MLP neurons of a small language model. Each row is named by its layer, matrix (gate and up: input weights) and neuron, and shows model dimensions 368-495. Each number is 500 + 50 x the weight over its row's rms, rounded and kept within 0 to 999. Numbers have three digits each. A neuron's up and down rows have the sign that makes its largest values positive.
After each neuron's rows, "fires on" lists the tokens most often at its 100 highest values on Wikipedia text that the model never trained on.

L7.gate806:516508442487447515451563480500446534610558548517494516528463481493555503486463441543467422467531468459542442474489401431580427507506503492523463498543589512612432413523594477435352575552505453459505521555432507380473426480489438502567489478447534499521443588514489455584503510531508476518504525430564475574399429542504440500474531500556407362486505417512593484492436461492543543516477
L7.up806:418393527460482483513445526511572560532503588521511501427454467451522502476535514540470522441461462453507605541499527533552467521483493582497526442542590513538490553556544539554501556512487490495512458477441566536445489477492449495502438426504565532500519417480493554481539513481562551525496485503389474519520533574374433494496363494522507459443512467515455592515547466479586479508478
fires on: ",", "),", ")"

L7.gate445:587487486550496509376525497477544538570422517602520443517451561475428466516448481582524534457380524474433420499469459456451562533485494536465518556480510536523443441554444513516471487449507513515499496554518358486494440441508600498391603505577496454517499514543555513462543456485465409539436501587552579553530508470480473474541576480458448496575417435467440406389479496534465442506485
L7.up445:538517583416456484471547494479542461505501552473542446449499450554552491480496491580422547501425529590486585527471455479542523598466432494562487543552477463510469595585488564538488463494533576563503468485386441429499448447502450514431535534477480466452521605556442467613497476368464575579430433535581528578507597521566540497544470505517554484572503607493522432450492485523585425510449
fires on: " |"

L7.gate1464:555456479485445416445539462514456462490477466583621383398486453547464428502475460440503462459475561501476465438445513403532575436544429424513434435490473432464471602456402451590457487485497512496501560584504455463479483550481426584369463561490515459425401566514538568574540461529593413501548523573484527556505502522400477557497605545510491509607425542419459469497435510505516538454533
L7.up1464:476539475420529553528534505500490426514560429482432579522453492463480407536482455503536531481549550515497509438519433577557565498552497452530515492558499431483550551548468508527490558589488594449452538515402473546488505560471499502468573502462598508498516422501567545591545474469499543516476380502515550563524490465568495559506368566498513541473536464488485523464594460417519485495481
fires on: " |", ";", "d", " ", " —;", "4"

L7.gate1770:461568501513434466490431547548400474501603503591515414396355470547455455541474522480449530514446508454454481457537618533477439512431447459637498488484494505478535446503472482510510555456470455522472494476404500619429526442653509595464534491554533556570462455511512545569540468535532469449425463495504541407409521551422600534569544525517561465488440468539487465488421466500512473534503
L7.up1770:556567457503585479552368531551455522584478607556484439515430489419494460442481488488439492545533519437440675494524535394494553523515606514507446458459555506529536426463480474471497568555434471512509511431404410574417544461507542524520527540524595528524459467492520485486448426536503531455382418530443524472495542498536499485595450473469574443436518496545485547537566454456505415460419
fires on: ";", ");", " ft"

L7.gate1240:517511535446429538554522489478545428545549470450546463528536517544462432512447464570445577460522473553478523515541523502567486562551469564498544401568486366447422541493434526610491455564493596560468543385607468427560492432432534539534476525479522392509516470601474461500563542482387436524551479562536479460448419436508517515533546532514419488533508498374505494596544499493588448504509
L7.up1240:521569565528546507494556529449499525448456472440560528478469458534522528448484505477591540526522533501493557464437500440529463510489496505512416534496478440466445623583496470620452509515595576489496497520412489480455455504430545530600474437552486422554485514471434467543540536474468515515483503552479554481590521531548433411435538418458461582493538543462442525412457418479423466511479
fires on: " ", "1", "2", "–", "0", "3"

L7.gate1302:538576498422502514496529540436615518465411475493546468449504502496563475593483500519498522561508570512479463506401495461520553499545458520574374542533447486440541525530542379474462520541566574411571571551496492538518444464385512592552475453427547440548477464459521474552541539496500436612366501439509494651498455429473566488463553420561507489447388537473525613456507443475471564476581
L7.up1302:480500425480475545476546455474517455514558547539476476509516486354455491396535486499434522441583479489612497416538584594553595595482495490504529494509480617492490512489547511493475503432507552365478563506527442426563588551401440552481563491436390510527510534385500517522548530492581481470421449535560566555534453475499440501475487528496438469487429544469518401524545526469467495544505
fires on: " ", " $"

L7.gate578:503548455532541497526507538440507520421596490494554470479586464442529490437421464481549537488555575388458415501493495478517463501474438481539556491372526617438485508461545478523508576523472471460492514568504407470455588489530493527496475503439507430549472486399461390441547564533528437472487550493549487473577514443594452498510572560452461527525511469550534551461455507453592467540495
L7.up578:420451577500416499501474455560570546505519561474431496500518415559484464505498550459602559469499522582547462484460499387497465540495463523530506507479519502605508545482513530454480482533561438550392545455507379577386473558532489452488571530568472428418526515484444552498455453491463489520489578488453423485484530500504554542456504542432510556539431580552499509460521434547478565479401
fires on: " ", " (", "\n", "–"

L7.gate6:484503508488456494543564506507475534510469463391505529500476473552460503467486539501493445597464509429479549359463528480595560475459435568541420457459427384486481507627481571524486511508484532537454519589469563449443508479497500498448453524517551519499491480466419492572515536505527563475526530513522449576576472514491418526479525507442478460557517401451510547580481544416557547527418
L7.up6:507504505487548496489450455612603545514496529524504530456507472470514382569612546563530526492609481404545470568503492585464457598492510573429524481512466456469454490523497461458537494512544511514517511516414498558471545450500455471563443554509515541484585456521461508485506478595503520483508446532456575508465497524487537539480485479471527471489512405573572446543497637522480493492540
fires on: " |\n", "1", "|---|---|---|---|\n", "|---|---|---|\n", " ", "–"

L7.gate193:462506507431463547475576484384582444496560573540421494475472443461412509495486654407513421565529498518557480514505430479483506545461506493530439563405422435493584461508486507618450448468514549462526608483540538524504511468439467483463524514528552440472489435525528443502519542437483521585490510520536531456487464552474545514463564641495455526512591460567481548545548499518568451524471
L7.up193:611476442485489485452527545513549525518493527441553590480514434528535426443500492401513572476479549518488440408489505487473497493581603638426639555516517567483437494600519498569480515520438591508367456525475466477557486476432527433496372486505563504441480471465570510397555498462542513405433468421524460498544423547524491519452610571477546553546484508522485562580535578493499465419508
fires on: " ", "–", "al", "-", "sc"

L7.gate1852:479454530531445489461485468426526432473561519502481435418449401480409415517494481502551558517537605515517559484563592461545581440542469573437452578377495469470502511468442459498509504512565445554613528504448399430417525456473561570469544541558460541519436470538493468579475571499548488533534529523575487560483525471432545530519533481496565538498607502469493518463443380502502521570430
L7.up1852:480462621459425482501461491446522547476581580479524519550530476483529538528460517459506530590508604485539564470479593465389495399473463498541472470403528523553448435455595444500552428444462456541433579550488447424435461535588594544441483544494506542569534481447578504434547520561533573553567535469430549570433514499563607487519442449562554507434458471477464455513476390607446552434504
fires on: " (", " [", "col"

L7.gate1689:612500385432464505414579468467470572513535509552604401623503553625507521597472467517485504411511479521427539442531513525535494492572472546545330462422485528497387535492511452552580534456537478500524563559524478503505420391471456492443511547517603540455510523442537583560465503567438480574484582569490582486434566508474541481464514470507457499531446430494521483407419500484584462539480
L7.up1689:450543551427428484510501494429545503536518458526469463450487459524449491570426499553396475515425515535501546510554552451455508523590570597487483499498482529475508495577502478520548629577535530509501510460511493401549490477461579511486562562589474478461373555490559507527406497539543440463466531517492508505488464584564461498539567555475474470525472409474545545470462516546544500517458
fires on: ":", "',", ".", " |"

L7.gate2490:435511481516379659457454477450588461431533504444491435497443558577492532505503476434526551503501542475438486540387510476421491461545442480527569492513503565551334457565488447474508542529531545507520492470511452490514459482552489542568529389412487460482421548564485544560500522512456478527442515496473483495457465481527549421537593530488380495474522531400473474541448433520545472486553
L7.up2490:595473563595561448518453511556468496577505629459471457499518450508456566580628546577478586499508453500425513551480431515431450526475543427435645519658501526459492503345527436500519555559468463548410492493408572472419506517541497570506526428437532496515493580461579433520548440511493504490505572569482512420516558524560503553577491565422595538500521454615520436408516527570453592509550
fires on: " ", " K", " CD", " #", " Gh"

L7.gate1004:500610519430550512484559541509501441481594565528484511443431567410553505450508580486476462555463420465551530438514465571556604465550522506601459528511407396481621516481473438539498551449498498459488567560584506509526492472445579389483539512468445511520429504614531538516557491503515438485478560457468488545505596545433496501561485461493455574522572427511538487501543562453500447500486
L7.up1004:630516553383512474403384619536453542663520485446607505465533485511446449556497417511498443453592512499480446629463543391509586535488509544492471504432546548470469388508499453503546465479573437540504472494467488497424559463493509504451402498440417423537531475536474516531521447476471517483398561419425477469440493492465446492388487450507563477503490424549489553473499481528443438526529
fires on: " "

L7.gate2230:435564498516446505540499568474551516525415511411466449543458459505478470508475540551481553510467509427565425513452468540538565552458505537503495449438443503496573464523427528572548411497528488436567514509548479467538514362434484502478495569568584545542457485539495410551519598449512395471469500500514487524487500559519497537457586496495454479521530415428490475468584587644468477385481
L7.up2230:580610479412504479422506538515533535538440540487555483526470439491511490537499490475480518526455517472447451479457513478445503450391489471492514526561511568538552510465517489434443434435484441398497492425655581530523512515595539449436494542430436539569534500373488475448536494483577450371564593554491418511531514459444586499436504469523508593591426497563543388463511495604439402506524
fires on: " ", ".", " June", "199", "August"

L7.gate1065:570467520466502491537422492478586569436468511507548507463550429575518565466496533479492446513483523529500541537469514517486464396433556557530494570572510497556520514527463601515515515531416451501567558493506550572516434505538529606513542450484500447518460504450490530473510500517447496503520491447567494495519449507537537391534494363485456458481517475404523495441509551520473485524539
L7.up1065:495480589533535579590519528523445520483468466463532590445538493464483594455479496462583558579522562473501568533500472549505472472487478504549480484455476364574443562467447552421569450519475574482467488583445504523434447532565514517481512507530559559504547576514500567480462481484524535471492506434578456494477567496479535555507478412507471598435476493551471484438550525566563502498507
fires on: " ", " l", " |"

L7.gate163:459483477557474494546479518469535520467433513559470472528413552457496543508483365490460466503537461436478580493511523479486557438482436501577503595466436538557505638560533547454552513621490463461591516478533495483500525483454520526493559556519526459607592520510433506575497532492487464538469503486492549484441513537503529492419587475527487453461569478478510504490425550451466596529527
L7.up163:421585488505533543553544476449473503539536544473446525486488454518589522505429590533563577603477499481407478435506470466539610487560410556506428496496492492438466552476606511537513495466503581437466418605517457568525610482448493469525476533541548484536577502521522449538497535555479549480516525374446500577535518485524531503543519596453511558459482534497483493472531502573544489448525
fires on: " |", " ", " Total"

L7.gate955:535465446487604521559513478405448545491447572511484488534485515527517485529530412482506473538505488474510471564441420475490592550427450530579489459560443464474426642495506538458460424514551537554424501557496440522463501469468491594574521528506528473523502504491525503542508375551488509482485488552432523433437471609470588341554545528562475518482489610469368562498494475509538538454499
L7.up955:603441420488542468567513423591516473477517518478530493482564610483597392522499565525470460539494529400471526537471440526520388419462419576465519447524467500490566549472585469471485458450569588404478492571432605527446417541510516560476469572539475495466498535506502474482514458557551519436501526438473491528539523437505568497511458471483462477500340539504473501494491447455528453553571
fires on: " ", "202", "08"

L7.gate601:511470414540508496553513497448462523500575583462505476514490474498406445435445386505478436451509543565558524469470481436508536548513496506579483407489525412528446570523465485446487527542527547616498509613490540499545514515488514483556537418502551503518458483437432484547449497547480502487558508580491504561476481499521463497519549510541534477519452436474488474458438547532469513473536
L7.up601:428502436459522502514466529520417497473549454485514441517492492465395481488494473476460521464515554543543533510442535511525517524519493546529452537552507527469409560665475515435472506613537570494530499557525556463458508502562512464395567457490448474577371487501514485488533514542676383580509496537543528439490502558483372437453476603481444483519507498488533549356472465524495526375546
fires on: " |", " (", ".", ",", "):", " in"

L7.gate902:512456421513579463495432542456500411449514515461491521437466489427441505500481440581448469442452519526480502507512340523430581481477491505556472501473393443403555440451585517459400530491475444510595571452425447429447520470583559475633530524517549492486508448558634548449499514507486507553482511520543473512489414539408470479572468442520448483526475372539524545510508518466535536438532
L7.up902:542486532448527519539461515440436436443367493531517495495401443460385528366526555412431441521437517468570514459455467569477661502464465511515451485531451463469458491530497486503460569452516429507559543492480526544462440501523507505464542479521545464481496548606480479460490495567499523430494504489467541468401514454483438479528446541428450553526540577480515524560506515509519522379566
fires on: ":", "′", "°", " "

L7.gate1242:439538522449515569532452502448533416404506484423494533517477541384524526532503601515487585504461560507423524481558478536499485586393472505571487498500472420481506555499394533471459513476552470547506521492547530485439549501415499563451541464506572523585468436346481427456519450467556418557487509432495440499475418466505492532505559452534452429580385489449489592472521448511513409500475
L7.up1242:524478504581492603484506488525610517497558559510403470535554548527395442448510573496499510471587500456510511589534417468501478520524427498500468436470465474533403475470499481443581501534567484482460481426467512539468622484443450438457391586531499469530578463535547500476612470429492518469506519437441548564512567542449491534469570584408461473537502475448436565436499578555588578613520
fires on: " ", " |\n", " on", " Ambassador"

L7.gate1111:465553537523453595532556560441600527547488479432555442502424487593458405452483529473539479482520524423571408575455544403504402580541478521497516540525441458486442482454511468508475463459422466420501512473551493501354478478454582517562511467541513528457527487479508532617486577493522524483560569446497492500482409421497518503486541486555487553519497563515483476512445509515538449454511
L7.up1111:489459547652447450570576576442553567460511517422495499439491420527512494583500560497563464516540512478606524442368496533555517488459497436517571451521486548493638457511457442480445442525456381529437550494466512566500545511503501554536531464479513466504413494509530633460553520445492456464437540480502524517489496517511621536519553600444512464503480443565489520489524520486573596561536
fires on: " "

L7.gate1095:514479486456500491524482531448486562502517482445452512531542524425537468479427542558434537598457561551469508486475544539501491528479445509548495533425428473384503555564506446547410456534481512494493409572481510521488435413447616571486465573536523507554472512517483461530490389472514466526502545578469540557421495464454514515549590543517541514492468486496508529423494505431524514502542
L7.up1095:525524494504472506493402493488525551502535548515527413503431465505458484385578476484447564504581608528488473624477495553508458475521525526551495522406460533510593462505488524514526456510440471461414563542485526351481530528501482424505478546488547524501436437467479550514589508426563486410496473456527454490536456555551416489479435602396536432476551506497539480603522533516372520470520
fires on: " ", " (", " .", "°", "."

L7.gate2651:558541552457498546488412567466555502458477499544442428481434481432519490573493515405456464499503524498506442540466516556542506482540458438559532369463558521446484477560465488445400498517513519496485563532482516506610449519555512552481561526583546506514459512474424523590483551530607394523488522510432480471563590492504515492564514568474419392576478427438489529510453414511560519498562
L7.up2651:433500505433539467417447478478462514454438487516500515406450487458495444497456496441463438545555454524482544579378520416472557461470503624550489502476585535533505572517476483570568594629552484481639581421498497487552508509487496496484491570496508510479419502481470560501528568488550452504510533425454507479422465553451419505477585485510536521508505578532456453512582481434529494406400
fires on: " |", ")", ";", " Williams"

L7.gate1247:481451565577619533514456496445555476449474550496478557596497517570564417536437436514436522440545476506452495516543527388531475481530450492552452483492464467494565554512493455552437495472445524529480435441509377548507516497497447484622515409593585432494557602434475489457582440510546541515464459416506508451550534511449510520464549479493517397489512601538388503494481472530572465424514
L7.up1247:518485485445507499497550464461516543496572529445563499502530464460450550452561444482557577542534508440374556508529437559507531413408483466505492489459487556574422494428535526432491483535514495525522586549517523559388473513465521483608455617493527566578522590515550523500510541460593555460504627445491542488460638524496513473387434515521409475456534455580522498453510569544596635550493
fires on: "–", " ", "-"

L7.gate735:525518539488511599511486520484449454482492537351622459498426531580460448427434499522505538579498611475533522526411559460584491554543467422538446545455456392459428533438555494599488511532442488443501474543534548466494522512522564510469451558479534481487533474563490477550451543419358468514544531532491525507468510605508403514511567516601480412509575596468540477510501498440504469535519
L7.up735:538485578420505568516554499451528406501462457518396480527547425442556492520463522464474523538397484523565432575519483482485510451578557532451583496552505464523521480545524481507550570546505463516439554519420458422464607460485494547454494516551578470490527574485497537463541625460493431475568405509466388584532489449591468526560574569467482461442503496548538480496535587598511509536518
fires on: ")", "}", " ", "}}", " Luc"

L7.gate2745:579538493483523485489493428531530455483531527487513504347390411466509527468475486548479481497423537463499468497554420562503429571478471537463471539578456520529506552496476531496470526517531517505442589375506516429514485377544490493601444493493420542410432544479498544504548415531505463556463429550446499471453469558436468413503564439471439530546452499525475556472388541571609411538520
L7.up2745:529406429500481485492394434557591448520518627522405527434476457558480454491486461559491490465519507494480578470568514493484548457451479551526446532503585557506446531507506475526540537458479464560567518458477555435566419512560499459546440503439503479540500521515527530420473477561506496563501508439439459420528497540550561456529416438491433562520449499479519492605427494427512548530488
fires on: ","

L7.gate1794:464478536566502522395658482500461528479492523513481479424382370403492515534447486571565503572437556487464491441532604559454576519479561570497522631486499502449577464429521539439549525475589520493541489494490494452542403557478506577505538544481425523545473458551562572522472374567405436498505452443621557540493484434573529474534668408490492546453450409458448505350424490497456502534444
L7.up1794:508565528547543529469504548533493563489505467538484565495507506396557544409483458481442516491507536448573513528481450475423524497479547346498449568477513481436538553438442469469487456465514523450462629416506455482400475521516512514437540493567484463540518565485447523492502459539425476509516504505508489529535510393488471628503438471552508538444558543435493511468500547494474510390506
fires on: " |", "|", " No", ";"

L7.gate957:521500531532527560479512490489513443580546476486486513546443443576518434534461428513501499509460510461472604481500560472464561535495489508531467479537442534564523608511492420486437560402502534588434477505607558466494537458455565473472450445483492431451517452596473522554357536542497549486491444533432572583425460500438449544513533442489391508598458575466495477458438499485581532497469
L7.up957:526428464556437416511440554479576429549692517518583492537445502528512485513348571555559487529545546500458604526464460480521469542516463513562513561444530509489483601492449500577451418510578506396488472533544487470573504429494451467491434552436557537458386438422471411559476568480425442508479492565524534555574546563487551485464425521506452440544435521466526475580452525456538514444540
fires on: " ", " to", "0", "58", " vs", " around"

L7.gate192:546490508501463531495501397508466510498472543620543547480471496487426525487491451583503545497488529607496437464481435411501537498573456539594453471479500478489546524539554459484525581500489412481524468498481493536495511518520510508412456471481551519423450472521589553428498474490486453514392472535524484476420418474497409543529580409477489452566495488501539420476508436518492466564448
L7.up192:504409447470408447472547601562532454580518445519459447610533572437587600469495464540442464468482498570486572506468406509487533465405429555492465472476499479516496568484447530547503410418549472434514505544414533568447487477462481488407515469547523439503476572484543498569555488509589539550492403479524569506525493533520467551496455453545437532532456501515466499605452458447459579581483
fires on: " |", " US", " Microsoft", " Windows", ";"

L7.gate1741:522465473467515471478586591430520546585437567486547571464473391497507562461436509546517495477436524526559433458457495454458549515550473459503395511489488537490468520570455467533405533529498533556619491484510528465538418503529555483545453486539483544496479547547480486518455501527568514499457482439444506533509445532490486512496558496441486472453474510426525416537427454514558484474541
L7.up1741:445492416467460465502568556591462415546554489490458531596447555445503540529487412491457585519524454522441522520494588509523539506523537426484542481477512513519575435517458548487475601472595475452526491475446569493516555628458505564548444446469492450627488520491456547503463544394446504553516511438498528497545532394482587432485582454517503557568438497476548494485507475493529454469441
fires on: " and", " ", ";", " Candidate"

L7.gate1994:580508521562456489412503548506541534522611565584522451572460439443545479479480484480418447508498477494557424506397478591535558483623486431416569572505470556463463443543504466556440492463584485461402576460503549513433503430569541539471465405541587408566432560509422469415506559447525475481488574441574493455458464417498499478493489525585481518461477555552466429539522462543533404488525
L7.up1994:534454428500428472514428498519512470553589556536570566444449493563509419474565502545494485579483504545519592508516456483540500535481463475429376562592504539560456408537553518546516481511446437477499494578411519456435448470488425478491434480388531447554473466523612553526446420578464554484453486475478512627455544490561396479524477502526449506521531434432551552543551537507491467568603
fires on: ","

L7.gate2017:480466528508462420491579393430500521443453438511488466401520502437529403608485513544520483499482592464421354518522479440482409490545400405487450421547548554457526487432489359435498516504451474549511524464541442548496484465481502634513537479520535529548494537537406614539550541520540488550495524486513553463554572539540462575482569538502488433544417433508583455558395453600549460541580
L7.up2017:504522555511506395486503491501544542540499528541509556508501485433412469432482566503478571525499475472578455403525419551509512443559492597505475441518506499500493532410557404480509485470482410473501618507432530569580581565561558531511441557419498547439495559570533543490403501571502443421546560582445441548420570504451510522489538535440420492530440495544427537505540500520479531534539
fires on: "\n", " |\n", " |", " "

L7.gate962:448450495474381616460492475427516559426609550519516445536360498483627442447475387474473516509506568401530479528448455467432519553507483519471489502460407501422628518509528511556507517445506501443492487528513535542531586485486559502501395532548515457508510433545490523415547499446510507460538512543492598501438480538482512566530478513490430501487559542519523557532568490528475553531462
L7.up962:590462530562504527459466588544402511469532447452541508531464556531592478477491470475485547564528459498437441433463560514492529520523533492418439509425497577488535433475518531514518562517552521494557497486484494495486473489401524534561466592512433431473470480484465457475415528453456518520370444473512444544470592594566485519418561440517442568512452450461459596513591494564549467549515
fires on: " ", " in", "1", " All", " out"

L7.gate201:572461511490440449433545513332430536422497525477526463521466474405474457502385436521508536536517646439538484510463466557498523560521408495544439541363434433517569509542526479573488532468557565434353497560531496461499442420490516492513517484498528544450489461621528512444495534494527368549478500463526535497434596434552461512481519513481526493460483500489473576501453458438534482479490
L7.up201:542557413422563540551432559456550568455574501456447555525546436566500539584448457524455401472492470570444516416410534475546496541476470510418586495513521432501464519516604527527504565470487523539514466461560482491373512459558595468535493511487444520458432465501405458471436445430564475480557535561484387441496638501575518517500537528470469416476495487524479545389485552512485507606560
fires on: " ", " it", " FW", "7", "."

L7.gate882:539396452542507529469529520409427456485527524511548554511397537488506454503520502546516452544544555490511494446452438505517481498478534566555523484490548525443500478509532503486461504549590556581437523544529464522542416559427521542464571453398510417415455433431470443504539452501502437496486503512544458525435505488553505503540600468418449478572435438466495571483487540595600507433527
L7.up882:524525435574536533464448492513483484412581466446503484435475471597450488523471512524504402472372560491539499477490533436485524407460428545475414377503534447454475508548399506510493529467470440518499517555563494399463493546519472568475526517542452430461399499533483584551511506597530452487419492494554535524472464531507553436551535501621530483520519442488555524470484490400479511483532
fires on: " in", " |", " of", ","

L7.gate1507:553480492606498550505372559449499571462488509478576552415536428550392428539495483526481518453538479519553529461521540515597461471518592488504482570566467528462541510449540593453473499586485539422490626428537482429515493526419562485476505580534571453449427535520466470507505560618545465532589610490481547556499573408477480526540490493459448505584515459525611501557463496587416553444534
L7.up1507:532526572527487600501543515519609569512596523490392430566462334511490534495538510574498523455455430527439466533443505488492556401565487532430516454499511422538428527569553524523488499525611556533388405460443491514485516557455595449561508488507519522456400490520526499450490560382423529442433519565501577422541578491438494489428570482543543582537504541481532434408465424505476490523472
fires on: " ", " Ret", " −", "0", "–"

L7.gate858:459459575526483399474543412507481577522596526493537526493437589586490405504476512562417523540447519520493512462471471538511447447550521497528443450504504472459514545541481461515430519475488467445479484507495521532515597521525474518542489477471515518493463404577499558488403431490466483494503547472567562524484466502391562478531571529470469453533453557461507530496547451437512527473573
L7.up858:467607466516557504463469413559515535445392424518552446522484477498461572513544495509462429467533486593522514461574444440499460576503503489479575500573457531526505523469501494575524507575464454568510515523469438467473484573515509454454553522413524593510486461492435444455460535518526553460416590473483536426516465396498544475522541504426513553461572573463519415466512487526472492547490
fires on: ".", "1", "2", "4", "5"

L7.gate1996:522508459548416528498529529385474598438514470487428514453476425589462364532501477426532467451465537522555453461518494501535455516480383520481487558531486550413537407535544404408524514494487564471544526500605451536442548448537429462461523517490427501619473516479480481447472515377543585471496560479520490565542478531509534540428433457488536459506552581518441464456512379495590470442389
L7.up1996:544529587511453596506476324575462454512501589470464630461514533481546480479473623510502616519428495449437565463493446541491517531403532516541513512519498577491559444454480588468510447519452472442454496546579490468491580460411495509540532535475500443532452526459478459419537492562535526553462513472525589416442522532588542529485524533565494541507543542529490483499444539520513555492608
fires on: ".", ".\n\n", " (", " Baseball", "orship"

L7.gate479:529559527641517473558458399457493531553461486550453558511495533548522559508501550499410487498523503513461566459533480514515562478522505498475379560551479443450556499481455473518451589528570489380536584414495528502498560477550577471461514504405484535473463485560411455587474588532500515491528522520486539425498545482473508534453497430536451472532497481415584491478429546537519457483540
L7.up479:430497474458542545526566530524477511536520604486440445517518440499653516446480580544432563460478488560564590484528377505494453519494488465548483492606468517490474476495532550523495487477499526589514502530541456409501458521538479431454526520510677456514470495514487539518413619460401485534481567509522524494497522380459454544551466508542551534500561440457507468516505506495468529482526
fires on: ".", " −", " "

L7.gate956:554441535498484501541431455550426594468617499523477471475526515461494503482425547565545525428599519468526471471536513482440514508533483464446441542524488522531482534507513422493447430502475473449597494485476451447580419516554569550503502539441512436497477497599470544479502498539503474491441461432565505457481482547556472418566476557474533476498488533501592556620518400564427513437497
L7.up956:485526559490496480508502529511505577508565436587579546382516477482497414513506502485518499493419575466555474468549562471537488465541548495475452532528597500433456504568509450472389585470428472487587472473447485503469504544505518513491471445508495473587577493503463502528482451543501434577537503523445443543412346617508451506513470517549395447523481522519446514523596425487485445583470
fires on: ";", ",", " that", ":", " where"

L7.gate1486:470448462551476518411530469486420580521430476504551487575441557463451467511449457524552486551554547549496627495479509487497585521504495431513388575554469519473438450477422404539506502554496564505569571500523489505490488352505510483490548474505443378509427558461469455453475569534583525563487539473637590562599504448405559481442497481500446552431528549465496472527510478513513552556564
L7.up1486:380506416530489564452458525511555495465504473502511574451579577441501430459490400412445428540533566535448526420546561537565499550476514436500549515586440490519471408468538541529470492501533580554534563527522532484441546464446559477429581527427516533549504438533515426508504554564507448511501631467508464472453494468552473510496472523555475438442510528468502483430525470537391485583513
fires on: " ", " It", " $"

L7.gate2604:535515554471525525466495482521531498461491489429614526398533499511475500411437542534512547539476581539501410510502527478453457536576506458561394485517505536459448570563535471541411568514493610434563541556512402461495441478468502470461518573438507598480493529540468592421460318520639456432446451447487498436471538394554482458428470512501526476594453527491441406484492425491514549575589
L7.up2604:528483523539547448490392513489511533548502554535477530497482524542438483461447511480457404485558513496401583554538521538504577501490348478505427489557528471483440583545443443488433495441565488477470474553397499552443480486514503555486481490451409506452601489480557531448515484515504544423495526583456442444549543499534504516521470488495405518493546473559436551422437429499408451513564
fires on: " ", "202", "201", "198", "199"

L7.gate2530:504472535427524478510499414469557481473560508444448510465483556476557515470476538466423479506526472419442481492495429496567510435528483505466443508591510487526489481575508455498444551614490470504531610457536512464508457557506522515619521440422425419534505388431505598564519536521587544518485488430532472465461550568549468603453518468449459462494527497487421465568468566592531486534574
L7.up2530:470499500481521528514482502492503482521472566442529538462464489552462470540485455518400476599497510526431487526450535505418461471455502478563489476573564519443530472462401527455534558532484475483461521423461500543540516459509508509559515501356496464460487483538511491520445515489497547499489475497485440427444581331414379402477504482489485538431494478429460504491408502397483493548446
fires on: ",", "0", ",\"", ")", "\","

L7.gate1849:491459530538549453483482500484507513504557559484485427480567502467419464515516471521470530491476554475426521526458521468564486425551484467549474517490442412418370411428522550568503448496495429515550473412480567619478411477505530506458542607570501498501526449542611547418414501534473468401491468452504446442522448462474549475426472426543571510547545486515544471492465516401560493524545
L7.up1849:478514406534473494449493501564451477555536510629424482551460601536439516526472473484519511412520488461504612501565472481482558519541492463464502439439467458496504519480458454496482526506555394563479496553516483451482464592437484445451485523551441420499446539509502560433496432484433433493361629521514563462509577555514432584484490506525512587456517549515492557443525457531452512384516
fires on: " ", "200", "197", "198", "202", "201"

L7.gate1603:475477433459432525406578405518455584472529449464580508484485575486437510502539453557584563492516473525469542515601501517490517453404357482437465418479543546564438514488546439545464539541540433535484559539489497373537483476511516547474522413540454521519410426468502468628567487494577463416479536504520549461504495543563424481455540447493508470562490359469446434435426463517500495487472
L7.up1603:517476491513433513542560541525433551507579551649434569461491518522506501465545522519584537547490427518583543576562418467538481484504526451473480566430491537519487560554580449531488490469542541507561428541474594475493500517418583497478442487497468446516439513487428530514515573542428519563497480394467458491575498567455424533529505485440427509412486471471466620507416519534556455510509
fires on: ",", " only", " even", "z", " that"